MLP neurons of a small language model. Each row is named by its layer, matrix (gate and up: input weights) and neuron, and shows model dimensions 16-207. Each number is 128 + 32 x the weight over its row's rms, rounded and kept within 0 to 255. Numbers have three digits each. A neuron's up and down rows have the sign that makes its largest values positive.
After each neuron's rows, "fires on" lists the tokens most often at its 100 highest values on Wikipedia text that the model never trained on. A number after a token or word is its count.

L4.gate289:074136140087086078159123101155043079124119123113085100162126116144098110164178065171139142126120190092177137081107094120086129076118110089157116153132160086135141172198105138158129110165099081103075135103166067127132143147140116063132083100092108143168117153131079150117133103192089154078139145094121147111166087137145120093054175119130127064072094122156169149157097094124136092133101123083122136117125118094123129105099122103184117107132151113089096128073135097163103107163166094113178184051126152112156147153087099098125141164094055148160155120149059110154123147123167154160
L4.up289:098110123145148113099148149105186090140160149126099199075157059094101111072112161073106151168114121149152082154087167123069172103159152160122151158133116120121131154104095151094152128118134077078134071159127146122135153157130151129197113077103129134145131168095124165031139105120131123153123145133117116151145077104130118078104157152088078058147172097148172114170168134108165143085145132092175144155122124117096127140172160124150163141161126115113105173084131097151139127091163141113124133172128124155161126160134174074159137128126092207087132108094133156135128110150073068168
fires on: " inter" 39, "E" 24, " al" 15, " Al" 8, " Super" 5

L2.gate284:148118137160081193134093145134137115122078061130106125136146087161192146104140074185092096182175110140139143080131144124180152155145152175086143179156134154106084093105150142076110147160130066116139108071148146096178110151132120164097212079114177149086118086118118186113161172163126121174114164086133118149133151069164110130109101133054137177153152111132154170076110122126141113142186143167129135103054173186184109112159074147152186154068124138168149112128204112141108170089137099154142125144174158126138119105158107176071111111104081131138109115140089110121120098085117081140
L2.up284:141151108129155167163115172084103095175062112141137087187106154150123146147095096093074097092122142099155060108172115120108145073088153122157105179162149147130134107157123176114196156157166134091095080088178164162113162176180154169147104169106086176143112163178139121133153078112097086126111167105171178093195116138089119128158122110100127105165110118123163076094123131186096118099158084136060156147125160155132149150138180148154099087191116137081123143139156177118095142141096116113099172107070143102051149086163123119148177088098134201116112120140132073147101131125040096137
fires on: " oper" 15, " service" 12, " sur" 11, " fire" 8, " go" 8, " information" 7

L5.gate63:021144111133147196148147175135100125138154147152105100135104136109143145115127038192199109124165131093120139146144084060109121090149132134121133103116110148136186138065105161097090095094118135107057112075139130153158191096140125141084143103190097134120092111092167153150093150124096156100189115156121119157140095140195155121178132158131099140160200128164116172113123091163148112123106163179125165137149162133104083154099143168117184085087092084119126174203127108144109135200162102103132149111198090163151062148104146112128089104140148081170117128085150126090114149095119133118
L5.up63:079115129132107213160177118089137107152140066144106147136117139124111088164118081171147157084152098109050157121126126096123112119129168093128066115115159142151132121141201149130143108111076087149137107061090172161170136058133128098115158089148071139135128107114122137144119128131125178143203112121127130174133059150166137101120075088121086122165125184146075088113186169184113122191068126163095138180093172081228126173104118110058066144097128081145116140114189128084099073125137181128108202122116107172133151118184093083123120101164138132123138108147126174094124157098111129117
fires on: " National" 26, " of" 15, "u" 8, " State" 6, " =\n\n" 5

L2.gate77:077102116093111116135163176093134122078123140154156120099126083072070139141133175076167138132122106131077164127168115099143114116088148108143119091140069131141118156102075095126144090127153151150144134068117111155107104174131138082091152162153114168098143106141213075151124141118135112115138148144110120139146144106130128177133160106091172146168159106127092156077087147150124179152134073226155090108140128098059106095141158137145131136127117092100127129061080148151087101073142150127117100067121085118109114132184077099146160061198119121173102066132144097113131132134088131152
L2.up77:154113130177194151156152108031151073129131123114115135074113130140115139102117147105109131185132078177119141135070136125071134123145146081145119135135149132114136115084131183062152128176120187131207118106077126128096073131114066142130181155131089190200139131162168114126131169160204108103069157092092160138122161066135177113150150124093069135085108128169103160131127166106165157182113124142127102094174139106150114094149144129132113148107115113081149165145104118163180094173081187089182121120121146194203103164094158125148092115173148084132125063124090155120143174190146142117
fires on: " " 93, "2" 6

L5.gate286:111088146108110133087141155103162175172076118094134114136120183086007113121159112172138133155152105089089150092183072183133079060149133127116088111131112114160115174126106054059060144102094151067142136146118171153124084143156104085145164159130179155117172077183121145138150121164138112110197108104143100134121110178103138082179142120105140163151072102156109185080146152121106101189135144149158133117137114086122078201122097169113136130083098096029086156152158145131138113120145159095154068122144106143147180140119113116143133089091153089153145116146135174127130120085091137143
L5.up286:070097135064124116174157181133163152121150113090159177133159152135132059188069073120077173133109119148128161115167123204074102112096075132168131191157171084124105094108115091117171135078112152136138087122103141123139096174155128149133122127142141108120122059099183126130065137125170128178093117166149119174103117077120144101164099102101107121093169082186107192123149138132158148149155119077164147128123127105108103164147109117082076120150117166147160169131150136112128137126077092116173107068070077171138136144123085092150169125152161110150055115071153097178131108154081133160
fires on: " " 90

L3.gate163:101126144102131135092159132125119150115143162084182125112168190141140108149068127081124115071175053072148129138163044095158088172082196139126146124163116092141134128171077121119125083181144108075132183159172115143134153138085139155116154097129161098179202153176125093150151159078182099120099126165126176159131170098168121128112145101124069081149151140147112117124099120048142114123123089145100110162107139129094134127150215176125119118135110124171213179132158115097107130092148114098100166109099085211150122090100127097124140157184088128114112084092110136163164130159165150161
L3.up163:098058124137095096109146103147131078146209109085148145153184061148116152114082118115072133130088155174154160067095120145178108120107122130149049129117111135111129136131177164126128071190123156106088156174169178175128166156058121190104141155142093178175128091137135131202134100090146150134214064209076146171130123091051163097105143093083123134164101125144086130112124108075094098048101107149140151091121132145058136138109166128109100134125110151166144120140085178131152141175104142058113124086089130147112135129123173130185115104128114119149076112144140100119139116113102079095
fires on: " +" 36, "ous" 9, "le" 6, " zone" 5, "'" 4, " av" 4

L4.gate3:114125134067071154119128123154118135183093090182098140109050125145108085091141157081128143106112143062137120104056103130135093168159122054183196118102102151158077098139091194113114125102098136126130104126166205124137144183150094137123179113167161069096137129125130114092141134162090120115061131128122177098165168127072162154133196131094123115163088159115134119123137103101117091107104131131086198161149184182101079129109070154131155095132109100130129133123128133133135205123155155119079118159113124083130116082152063152090093119108125058063144103068152124082135144122112163055
L4.up3:077199110171121129073158115158128104067124099180136108115141156079169109142119110160167109190132135146119142077120158131112170144119093120107107129137105125196133116136120110062152096119148082132108124149150156120088117114159134128113164097139102133094129096157196167079141100092105166079112108147141146124099072128060169151148164136143098117165128088116151177044163138103139159172171089107167124230178136123172140147133126174116145169147135123144164190200150109137096146097130174125087176147074138093177137145111137222176149119092130090119137091124163091129174130121175137104
fires on: " is" 45, " (" 16, " was" 14, ")" 13

L2.gate327:170104222152104174106131130131131049173099157149155153147214066188151102162153178120121121125170081100126126109182098125165178128169082072116152142166102099143149117145089074058096114089182141134121098121142097139148147090147125130113101090100113171174126136109105187101089095212179082145132112180094108161094129152117141147142111132123125069090136122111174090113126127145148158106164107074141143154087115154193090148112121195144144139092087149132142150104125177095137129138090129148080110171107105072144162105087096173102148134105138134194130101129089177111148188163107139181
L2.up327:201138144128139140132136164124134133124094176131165146106201122114170134145110086188125090140212140131168113155129160141156047220157132137094104076108156088098150082114056102097101153103140142115024149137154109144098105104109193143072090137140115116156082172177097127105070100139132061154123093158069151178152156153107159147106120141163115184144115101159177138115104126101172120146140130115086171092133121168049086215109096132151153092155139119178100125124082173124152131126119100133133059207115140136128162149114101178144121159135085126167114134146093126105120125110104118181
fires on: " also" 44, "ly" 11, " previously" 8, " now" 8, " still" 6

L4.gate281:085153137162125128149148121075153188082114100101137193157105069118070128174105118075165138151095122201145150109083121109101164099116137080158108148117134132173170110132159117109153177123093134099137123114101120099185153157150131101064139077160150171100130133145174145099077153117157155129129137114125151145151087073115159118116099147104115137141139158099099108178187169166127165117101134115186141144106125079164189106094139167130150183166099114148191060070155098124117141120113165076152138121152117081117138113144136151119049139118131149118159064116204145134155145106105120186
L4.up281:199090069126146172121089147112139085117122179165112143127134088160078153151094165162105140086103134091064177166120115148069035124173131141157102076089078120135173120106138101127152158073132199165128118125084073127112136087161149096137134101170134112153100128114057117142151130063153133140073102175126110139138134141116146112116101137165142149147100098102122133160174108140095183181135121114159106119150143101163129177078137119122143105150176132149113121099131187130115068053136051116230089121146080074120119156161185187085147151091181143083148099137113107132172162130172066106
fires on: "b" 64, "B" 17, "ib" 7, "-b" 4

L5.gate323:113123083118111148149187076154169121131111112175180168144076134111132161132111135137203103177087124127134106209167071187144128129087119086155093145098182142133084148098144140111203164117132156105129083148188156091057104122094166160088168133144174097127186141095096166084154217124159092109099130163163101101154129171155167161099100129135143160150153124110174149119157048134098203120115093175117103104136142129132136136173153153125159165123134113128157148086149134111103136149149169121162111105065126132144134130102179111173139121080102126162172097139105128162165128161150110123
L5.up323:144154138117102142156192062155124167130132172135086099145098127145068083118129124149056107109128112148183098131104115117139191130129119157159157139132119182130124164118079185159118141104110124126139096112142081158142089135067075130115108192125157162155087081075163123114159103122150162164065110078159063177109181179084159125123167109118159164116130141159166143151154095113169059136122139106126116090094141132150042100088243161169124154108146133171123095087100099139181150113114167118127204181149164113161091096166100143100130094102151085151128156112144113140110064160153092107
fires on: " of" 38, "am" 9, "ol" 9, " d" 8, "ust" 6, " all" 5

L5.gate209:182129106181129132141116106143195126130174158176181156161157158100129045187163159070125138100162114143127081168107159142130091139069144119110113105160138093114165171158146076086179104125177184123119115129142119198112128148142193149099102144108091127152136044162123186106130176114103073180111106161103125130095115111099186177123113059100158154095116086109145112124165123129083145151177143136094096140084096153098124193189115164129098144107081093103142105127135204083180083092120160158085164139146098101136101158091122157117096137188136158182135138192148181059144121108131138084
L5.up209:125102152125104104186102109115119100130147166148096108147174130146097166125177109117216171135152118143134096138152105126168095120158132154186122161068148111169168097165134104132157094166082129132142088177164043159113135143134155171094156125119083168160085127164140103126069118093091141079133072116133170143187114153072118155094100111084134068122086066124198057101159141047121120139153149136130118065120120165117131125112125165135162085075115141077160152113155167171103057135071131130100120085126056106099104143115113132050123138065151115113137179146139109079130107168098137121
fires on: " also" 31, "ly" 7, " only" 5, " soon" 4, " always" 4, " first" 4

L2.gate184:164149137123075140197092163141117128056117130135161122138167078149069038162079136145074105163136134118086176106144145145101159143136164110189124125174129150128137113117159138092150084118096085106123162123138122123162189160179094080149161125061181100151178192122130113090188144077129111132082177125159156122141129107155115098147136147108077100126199143145061131098116181147100132181160121115197122143144188100144162143114146104153101159221058147142153112151131170114149128127127089116105121158136134126108119133133176124122177107123157107112143136128138167140126135160157125090
L2.up184:140094123039183138103114126137129101113123055122123114124148164122128090095081093141157052028068113094075177159095114105115123124151123122110088121092170130142105100116057116117115129099059114051145159121083103115143147126084127118132116139125075155077122132080157142150099162177122132181125091153157155116154198180038144097100105136092139109087138134159116128080130113134136149121143054160113192135098185073112109134093101152121128137139154147168137191099088099078139175151178118096110106104101125118112098117228119104117121151121127081146152109143084204118127066091138119127
fires on: " and" 62, " /" 23, " to" 6, "fore" 5

L2.gate55:132081119143122109128155168141091106103095170180063156126123090158108087125136141077142092137127046116098195161102158134118144074120120063099160137129066155077170150095113163065145152174168098059170053106100183171149148181179103145131152095115158160107102152190148157087095132114117193167134087134171106097125157054116162126109091072082110100138074145168147115122076111120128088103158070114061102158115101165128139125122109143136183160161103149121134097099128149154150086175132145155176118150135126104139137153128143116138107157166121082134188098122183161130170161138071161060
L2.up55:178072071080102169089085159123135108107133113186115133152113143179071106109083169170092146127162104091179117181129102157125091046162065176041118128172135170121150085136156082112172099135093111069182156070126164172199138171163107120130111155112110127109146131069130132096149177181160120164132097126183089201151098110120148119133117151125130117158114116115122195116140064076110112142162142166112061116141068117098166086120096084125103172204117155136169139123093109142141158111125145093126137148075107108081141115131170098147118118138110093119163155162138077095160157128127145097
fires on: " d" 69, "und" 12, "iv" 5

L4.gate44:130162147111103148175143114065133089085136197134166154097093099126104181132100084144112142118178130131094171043070117040125145106176143143073104112121180155122183136103119096096108185192101161155092077133101114103157148146136134177172184136153107175082143094180166173086074161098178154158130197122093167146115088101117116122127109086124106135150123132171157187085113104117151138085043092166109103167157126117157163074144164157096146113155136153173178112117100094184126153136140183134135104123115119087105155181094135116146173116140148096177163158123141126114126121121151121117
L4.up44:062122094129146125159115165111117113100148157114156085102145152125124128128135081148067088165173102127121087113190176115113120133147126189113031120104132145150089106104104108104125070146132058080112191149103153152158081143130087149159125099210115131139157134108073215137081113066163113176140240128154130133156116112134094129104188125142114114099116126078124120143214116115139084135118110045123132085161100113148098100136171117117085128104145127116091106135203144167094146101130122143130123138127143148143206148096148129149147094067130147100143122163100140124164112061111106134
fires on: "}" 20, "st" 11, "ic" 8, "t" 7, "2" 7, "b" 6

L2.gate112:122095180091189147140129105085149092117133158095101122139174098137123127114083142092113125091154127110119152139133113150146068145061125155142112098131107139148144124145077085117152141148147146112123146100126150095108129122106162120157140134088133197167138062141161149143114169104108077166124175117148134124132174056104166113138073156131171197114122168117133148127163108142130156118131145176113162084119080107088090133154142108137070085133147158121111134190110074142072104145081111089201135110088058045111108184157080144114095196126159140150129127103160181109194130183119173156
L2.up112:030077115120100087094057160080124108108105098069199105138201127127128141132071107138202114157172155105162131114188105097139108137134098109117110122116141152108134065126091134141139141097116133149167164118160161174129161132157113043147138084108146149170125124114089095180181131093106152123100116110174112096115099142129093061124168146123118126197114150170146167107176148198194125155084212136153110130080177146175133159096077134142083108144145071154117104147118168087121111181123100125185073095120110054094107173147124152116120140100159064129142139116145141132129102172175112151
fires on: "erm" 17, " ref" 14, " sett" 8, "imb" 8, " Ref" 7, " disp" 6

L3.gate119:202035166110054148138181108133104117129135177114145122134161072105145126117114100137170110119166136118150145148142119122168114074120114089142094178170156107082156174104167199103150157111144094146081163171093132162118086142102124126102136161126147213099113102125143136139146138154111184131139130144074083139147118149122100091194092105175106118129103130101156142173184122136100108142136073123102167147097208095146163100115185142169122107065128105157136103127182091176138168101125232139125121098101112149191093169115121142159110184154127158174117091159093113121138125121159147107
L3.up119:131118164095112114140112070144139089090113127109184095162166152194188109201120073141154121091109102132107116107101098105152162102183181126115153090099133130111077123071135097112163170221139131079143149083103127125072163135132112163171164144135065138104137104132154117137147102176110148147143133115146139170058164177120139131121073128062132132154138148167122139186119152184112090128110115137069115144184170137139143129100189175150122179145164162108111121179141100120194091100089085114128133112106119144103133152122162124160202096079142119183104163076115167191134118119140063147
fires on: " and" 30, " but" 28, " as" 17, " back" 7, " so" 5

L3.gate80:098111132122147124147103067101057171090143165072107177145164183170156100146056146123121092104124161101147083090139154131096101121067134107125085155126145137124128086143198091094178075148092100100061133122152125137163153134138121146165138142230117114127178145084102091158141136111163119086124132136119090054123130149119109136136176159120122143144144103117150126134097177077092128155144114124136107146131136131127158098081167111096154128168144107111115172153193111106180119063144117101175090100134165129143121143096179165130121134209112175122137132164172107096197197110109135112
L3.up80:088131125055123117109081117123111118110202106119145144177174131165190139153101128175137147156156156148196167135041149150131158135117152203069160076116138153119135091143161136077101121114070050122110089114135040143132087123138134161080071149151129174114088120123108162145126162136108132131145110132127106145161099112102153164130129170147121086166105074051141087073149168137119119092125106112157088130148195128063116143126121156110161078112111102157076139202166116126170113122110117143149117214156094136104119105151085151100139091118144126094168156138065168084162152141143130128
fires on: " |" 51, "ur" 20, "il" 7

L4.gate385:168137163153090135075165073052154161138120130099055145102156131136153165125186181118142090135133077141179160136142131128116171155136130146129111111102125169119134131140112147119112171172104178133132147191111190179190091130178164145126113130077160123168103135094129176170102117105161153095127103143161102175127095165102105177123117128186132174121158115169174178142171115126173190152096143168163145106115097170216149104060140164131112104137172137148165132122117177109123125141147166094129098140153088150103108094144176173090106121138122118107140122178122153100099124111090152121
L4.up385:083170104136166125124157147074106155124097092104098134127143098109173156113104149133122110157182084113088152124089109161189147089155127107124064207097098112093138124066139124137067154141183170127123107193106138146147109128070117113125080096110147112137154162127105162125170129123072147125142105132178136101126151080160132189160174137094098151116183150129086185092128120118021172084160113136099072130121157156142145125077145153085123104120183086086097115116157133038106130158161099142091124038099140137129138110081147094099124150139134150104102153154159097140145098077077143064
fires on: ".\n\n" 98

L4.gate384:124116149103120132155138121058121127132086105080137128140172104098149160123068063153197118058158148155128113133136078173110114145091146149072093103150121141163154130129143149134099115170117065108083149152080185114131123150121123146086136124131149079140145184148090090114141154107175105099223141172062155174154094138111157127146132074126133154127147157145158153150111080076151171115099136139156086153161100127109117104139135123150173018110125093154131057146131168177198130121166155162194149085161160110107125094104083078118132137156182109139163080172077089159108101149122170094
L4.up384:106129173154172152142130144112196140108138173119095129102171129103107171137102094144102151140183119163099098100165122117160139112106139188111053157133147109071175093146081142118059161189073160171103169103099082132153141117113114101124154205134121140190093124180118127181047153104104125135212179112141203117078101135124142143102067134158137175152091121090120078085157108111083077135139123135162066146065147087128115126153113123142211143099130094138129133141111158099090169103165156147146107115119105226089150062160098129140125136143162133148188165128117129140102125124130162145
fires on: " Me" 20, "e" 11, "u" 11, " of" 11, ":" 8

L2.gate370:157101061157121095160138124153113086173097113131100139151102119154093140125120131106080123120102095132116170167119099125111058042077118134093155154152112159146155133135141093090184139159127140068133147012122177196081165161119150147165174120120104155103111157119152158139125160075164163154124139104119128110100106094120085200086112180185100135106107111130097143171128153147147136120113111091105066181117119161146087135125133157074156079159113123142125098121156097170156134176153145107096156146121113132145130131172121151123136143079170124146084111226134111125168093112128081118
L2.up370:176087125210141121125118134144100122141175144070140100154213143114083105142137181096167118111121062106073112122144108126148093146144122182082092169112146090082072118178127115066108114169069098123147126120114206133175142091149101133080144170109150131075131129124085157094106131124126184121200174147183102155123134192115185096125121111103128108168145118151089098153080106130132130133144140130091132162101116151163150067143150120138106123168138073155099119135126155118141124073208096136096095196180100151109200124126095106157099079156116154148210151143129084131118122114096115146
fires on: " d" 91, " Tro" 5

L2.gate74:113174149121119119149111149099083141155109153159080101116109120199089131112094140115052158182151079084168160134130131096123102078160088133121168175076109153088086132097102164141129115053173213120087112096110126103177173157117180126121145127158092109116099117163150076149146134175114133155113107110154133155093160097119124137074159134175138133172132115162055186162072136091122147114147051111080164106081136147097119086095088115116126120053136149095176135114094157098159151161144144103102092120113130132146141104113111089134137088160092079120159167107173092082156128131071147131
L2.up74:128166108165100175123127160083121067104087086094137093143134143134127074090091159143157101153118097103184195168091124140084099131129072137131128112070124133116119125182169103084186079141112130152097117156165137107104148153130110071153077135145097197149097130165135136115134120183139133077112117075151167113073110110137146146090120162195091120135129120132058159091159054139145130142119104127099149136097117127105057115114047154122134143102161192125135137124107107112085106134143153167135151095048082147118187110111069115108153090085151163101110110152137162163149186102105162148
fires on: " t" 57, " is" 37, " was" 5

L3.gate377:113093190139150095142166164138109148107178107105068164180096155133119143126086136148146155077112074135090159140139103122121112128060122103119131118150134064112092142183092137114164112158130131142074138151134122097119128130155169162143159128098134154087098143171088076145095136110090125148121117078108140116163156169135107120113082150148123169101107065184191086104227165134200166185099122137117175143052180153147131111108151125117088130113165093061079117144078163113166117160123095114150085156172127157109161117134061158166055091172119142198120131105154162137113100121066114165
L3.up377:116114106127169144097084122101150167124115085100099123113142138151125063103143123134163139125149116110148179189158050086139101082107160113140108160039156182143109093163114158124115116131135137124143118079062145177108189142156155106134141084180092172173121106117175124115092123077041138086083145117123160179155105158060144082170098184116199110073078102124137129094167146121123150109108149127129176116123140130122102097122112138156113115102059155174143169131082095144165121130141159079149167156107102059086147153168120123112083107111116119154069082068184136080105101169137120151
fires on: " str" 16, "ely" 14, " ref" 14, " en" 8, " Ref" 7, "ly" 6

L4.gate226:159117155121099145050163154097119115133115071124141180111132104141132167108092126161044134118137176064137147146108181123148160069104104073056140096122099118127134174173136127110094103133137109077090120178117154078128131127172139123123107093138168098109145085177167163086208091166153159113148174156117067101126148137131146097070159113074128068132136060128111174123119053145149123161165096088178131147141101154076146150154111100094097105079126128168157115140132152155178115180094110121124163112108129172083069106155177123147129110137094172112154136164061115149157127178115104138
L4.up226:159144165085125123053148150220129093134072111147131133222144147072090176082144122108086079124118210144173146145119107142135130168114128127148170118166098128124125116154140110118125111158124157138141079135094137136184115134130107163154138090131110123146103129141133112143169102151109117106168164167183107101171051107065130136091133129134143145100109071112172100154099129144140137115124140131165132098121145125123140144157119161076087034184090159135193166106117130134124135184087170111098087136156128069138113128121227135144176164107129066163107142125148043106134133156109154113
fires on: "0" 24, "ill" 11, " of" 6, " Bh" 6, "st" 5, "am" 4

L3.gate254:136116153142118110143099134039079164173045146143072198129166167203148138107093119095161172116080115147111101165126157119143160086101171187152146137116097138104122192057123143083158101148101106116138101173123155083138093181156104103111161148148093117072081124094059153107197128138199126107136118135127071157142127134112128113123138185123109147121080118088200146164119129160120123084153130075139172087157184134171149140126119139122145141143085131130124083130103147183170093130129106109124122146125158091098176127148087088117102083178104143158177150113096100147090187114118172152
L3.up254:170147104117195177136117100094120139120137127178146148092081115212157132110134139060095185151155161132127142112166165113101101149163157094185075102126104149103143136137094177169114127123121137112140125208152117073111140101134185108149070118090116138118156103125116154109148115155145135125151150204223102115169118149143104084141195119100128104139156108113139123177120134166126178130187074065163138133118177147107134102181163149164108162100129200104111083167150149118101123062121086171176135098093099179123160141091114067132120153178122094109113147096125150106161115169163142152
fires on: " (" 25, "a" 16, "is" 7, "ata" 6, "um" 6

L2.gate256:148113105094120173110153119063152090232121114145100097127146111140143125179152150181145090134123104165122159155085125159142128098109163106162121135090113138117101104139141195056085056116089080099118101105143201134162123177148117140122154085152115093145152146082141112111098151151123132069163117112152157150165135138084104130127022112065099123084153089112160090123094052052162177162126085146130138119176087110160139125120095124142082145190090071094138137096119153089176220151159155123158089124101104102112121114153105111108037161124099130162140127159133104138115134128131140090
L2.up256:129221109157135159153150129100136124155146168111087140163151130126114141087110108126153124153152103169115149151105141181145156133097155125107191109184143110155110109183140196082133121126186091114143069027158165178139157132122105105098121074117176084138216097112149121122078105148184146091113148047109112127139156108133169143152072073131091145099111159130060109168088150134100073146146125174085132190166128119156168096114136106176198149138128129146160151116144111166132147180139171099115141196136181203098051128116065085107121105129128135142150127105149072152187149121136111119
fires on: " d" 100

L3.gate224:123114130114115083131091131125127103104139088134173120110136048073101096126133124132157128135139130174116125103114042094071140106108079175117102110119166163121131113090106134132108188176054153124142126124120160184178181134195133166179082140168071171062064151097140160089063137169101134137096152162119120129130092132125125110147190121119140116092086122101140100127034125123112156172106129125157090171147116130099132139106201100164203115142166172135129136175103149147114175178162151084093142156105121097105071130179103118102130115145114109160072172089123177126139117165153124069
L3.up224:169084154229131196095151155128145188122154155128114151149194132163115112126079131146136154116183170131160136152094157071098142135120165104134137105094118139170098155081170181189151084169112105111162133125184119138166170098166139075104154143155127134126148160119135098125075141143167195190092114112100191132143160082105089118146106177143138161171201096129169097143119132154128123159109110184151127122131140136162082128138125176144127102136176145154110088156127076144201123118086183153167115145081136167188120090157164134136102121105175092139129120180141127148124164132056111152
fires on: "s" 36, "b" 14, "l" 10, "t" 10, "nd" 5

L4.gate203:140076166118135177134076065117097190063167152111100142173115155101203146091123132156115106119158103162140117136126116140162126098175154090072167115109067108143133122098123100143113186184074163127115069145129135106168146154141159104133148151170138119128099138148109128079088088114149116080102101080114088181157126139165076175134157128144120127097105060139103103157128135130145082095131093122116131081160140054159106086155154154118141088106181138133151109136099207095118156163203165091103127139127122176145124134109163149136129110126132132132113134150137183138105092120127103097
L4.up203:144095099135172136112157141049120144159082139112141167139144141134162121095114124131081097186118142151210178153175131120113124126145136105165183129046135071122121148141190150108138152130116145109131123131117160163197149113188132142151126137109117073169091174113098185138113153129156118057150152164177121137108119130189147131157118087106110122051168117203172118155122095134098175132134117138109071173143125134159130192151116125128162108139149110068185114095119112102120187132143165089124107086117135141127152104147108115109116178094187178145098187167140081145165157154074065067
fires on: ".\n\n" 70, " |\n\n" 24

L3.gate382:080107150158133122163101058145052146080126167098119163116142100140128043136122160110151122114099195149143119136101135136125163070167042145142163073150114158161162131121112148121116110119096140125153134157142143104073179058143092143153097127170125143187097122123186174138105150175097120113070130150139060170150137150119171137139036122153113153102137168200157100141122167083127188138144080116104116182178133132155108154083122130137089139130078141106136084189129138121128152133062119168124123104137107119094104158129142146131131101139057105167137076137139175075175094074196092141
L3.up382:120137108072144105195148110101145115137096036104193098117085203187107136118133058094184117085157146090127129144150100112129145154104143125143145154126160099148135100089143059125103151173149154134163135054099112128150104167137074196135152163122110189104106109067087102108142119158165091187120111126134143176141143136070102162157106114080125129130106106200158041084167132168153112080097111128152099129132151124111138123093136157057074081146105159161107108082111118124154107148141161088168103174128160124102126171126110064159111120156106129102161170095109084138085068122124102152
fires on: " and" 64, "–" 21, " &" 7

L3.gate301:090107132147136079172100101158134166101095133126089134142124149142139134135117059151173122149126124132125174067100151152126147065061141088120094101092154152139148147172069129090038085112091182068121066153147141116124205136154129177152104046201108097148088094142122135179099170085156174144195127125107135104086116119095165132158148123116120134118133127161155109115153137131153101145146110103127109100092163089126041171132100151153111145163167132149138122121131104137080129073165112064118090172155088168084148139147094095200059067125131136159126094105130095136055101085127119148
L3.up301:113166130111110136170134130120110168111130134135131140153139123090095097117114106139108153179160084164130138117164151161176103092157141149109130123196046148233165128089132154126174092103141118062153197146167189097152141160092169124106117078052132118152072102121100184121152093139095187141112175077125091138141152132163134123162137091131113150111164116149135111155131095101107152128206120067189105122105148137192179136152143122141110159153102131122097124142110072131125093118113148118122086208136121111155146148115121144124117089130109150140114162120154166070086155055131085088
fires on: "us" 12, "9" 12, "8" 10, "4" 9, "3" 8

L2.gate9:081204119176158133148156117118145161088097114108116168140133094118087111175193114138121137109108131178142139126124168105103134140159136168093139119142136132075154142200108163138147069105087123098136087167121164142128162168168127041132171176149161112129190108165188108065082136095168120120140099128103200168190133123139170150142119094119137126133157092082078122115108097118123167122238128141088117144096101119125175111148175136123106093119088124066183116091167129184094075144211157146099115134206187140164134136141173102161119122104148172113113120102079134137080109096151087084
L2.up9:093097126172125195184109115154144126152124158083148133106176173107128124137106111119149143143099126117153134141154151128094164173123124178149092118147156111156102108157144112115166099168141082085159069147158079113134173191182174109172207214167151105087145083141079123125103059175083119102074075180127138136125110100090152123127152119111110130113105102147119155128122167166153146151160127102140072130154095147144101089132083137112119101122074124140156158120172103158110078103135123116142148084153145152143137096118189156097024112076173103159127168066106133133107152139101114105
fires on: " Al" 67, " gen" 13, " Sal" 10, " Gen" 4

L5.gate431:137193090079116156159087112120128162128082102122098121174081169136143110114175134103190165077139154116154119121136180122125137147106080095102099136160138196120126158069118122113095138085173111160140096118069153094149104095079119155106151122132146140080101136118053109084141090085125135090125162125123142139102115123111150084116208148142099145085132131133149037132140220146145079141151114117103120094136112137156091136162144154185139103096184125129129101187132114105121101127105092146151096089129216152150122188109084081125063169148115166116123173084159104097093062119111178137
L5.up431:109164133160113153144159050128160125093130150119095169130137102115165135101101126175102152224132163098137114152134137097188151095093137189149181098140144190120137145084135090071133194156130098158151139164066169166152088120083149139137178148169147105056106118148124141121122087167083119141193119102160136183159099113140112134158088138141057120084157111153117123119139172110180168131094119145139165118134194144168110093165153118131111108112089074102127131100174109156146154101129147151108138161125131129116142121100069151144141105135153205053158133162159152076112114056128140112
fires on: "8" 18, "1" 13, "0" 12, "9" 11, "4" 10

L2.gate267:125106136150109175167109192131163152111090114143114135157145120092187151155108168132152097135110154179094140136084143194129098070138172119101106113132075105114080090073132134075146142115187133054172135111117198144131178121151113149118159128055106062043176147125178129125099092164131171163130117154126145127126152149047104115086121129166143073156157168144129140090130168147145119128138123134171105147146123139099051140106122163111111130138136132159103122101129141103090133129122138043143200144113118116130118126139118113090113066208125077078094148091148155081129103116108169122
L2.up267:124125148079074085108162168128109192097151119141138110147143125125132139108150125137141079136069128152117162136112102109169089089112136143124138116133128127069126111086160084125150172109110087098120145122092093086107150092146091156053141094074159116116145127061094143166162084135112141167206188126132136152115162169128154100116142191159110060145194098144095140129084123139170126135145139223171136150091172151108164105134119188154110160154148128162164116048120122165096068097102094102168108188073076131078188084103105119104126071153191151128129101128146189132096114141132185110
fires on: "8" 56, "9" 13, "5" 12, "ial" 7, "ity" 4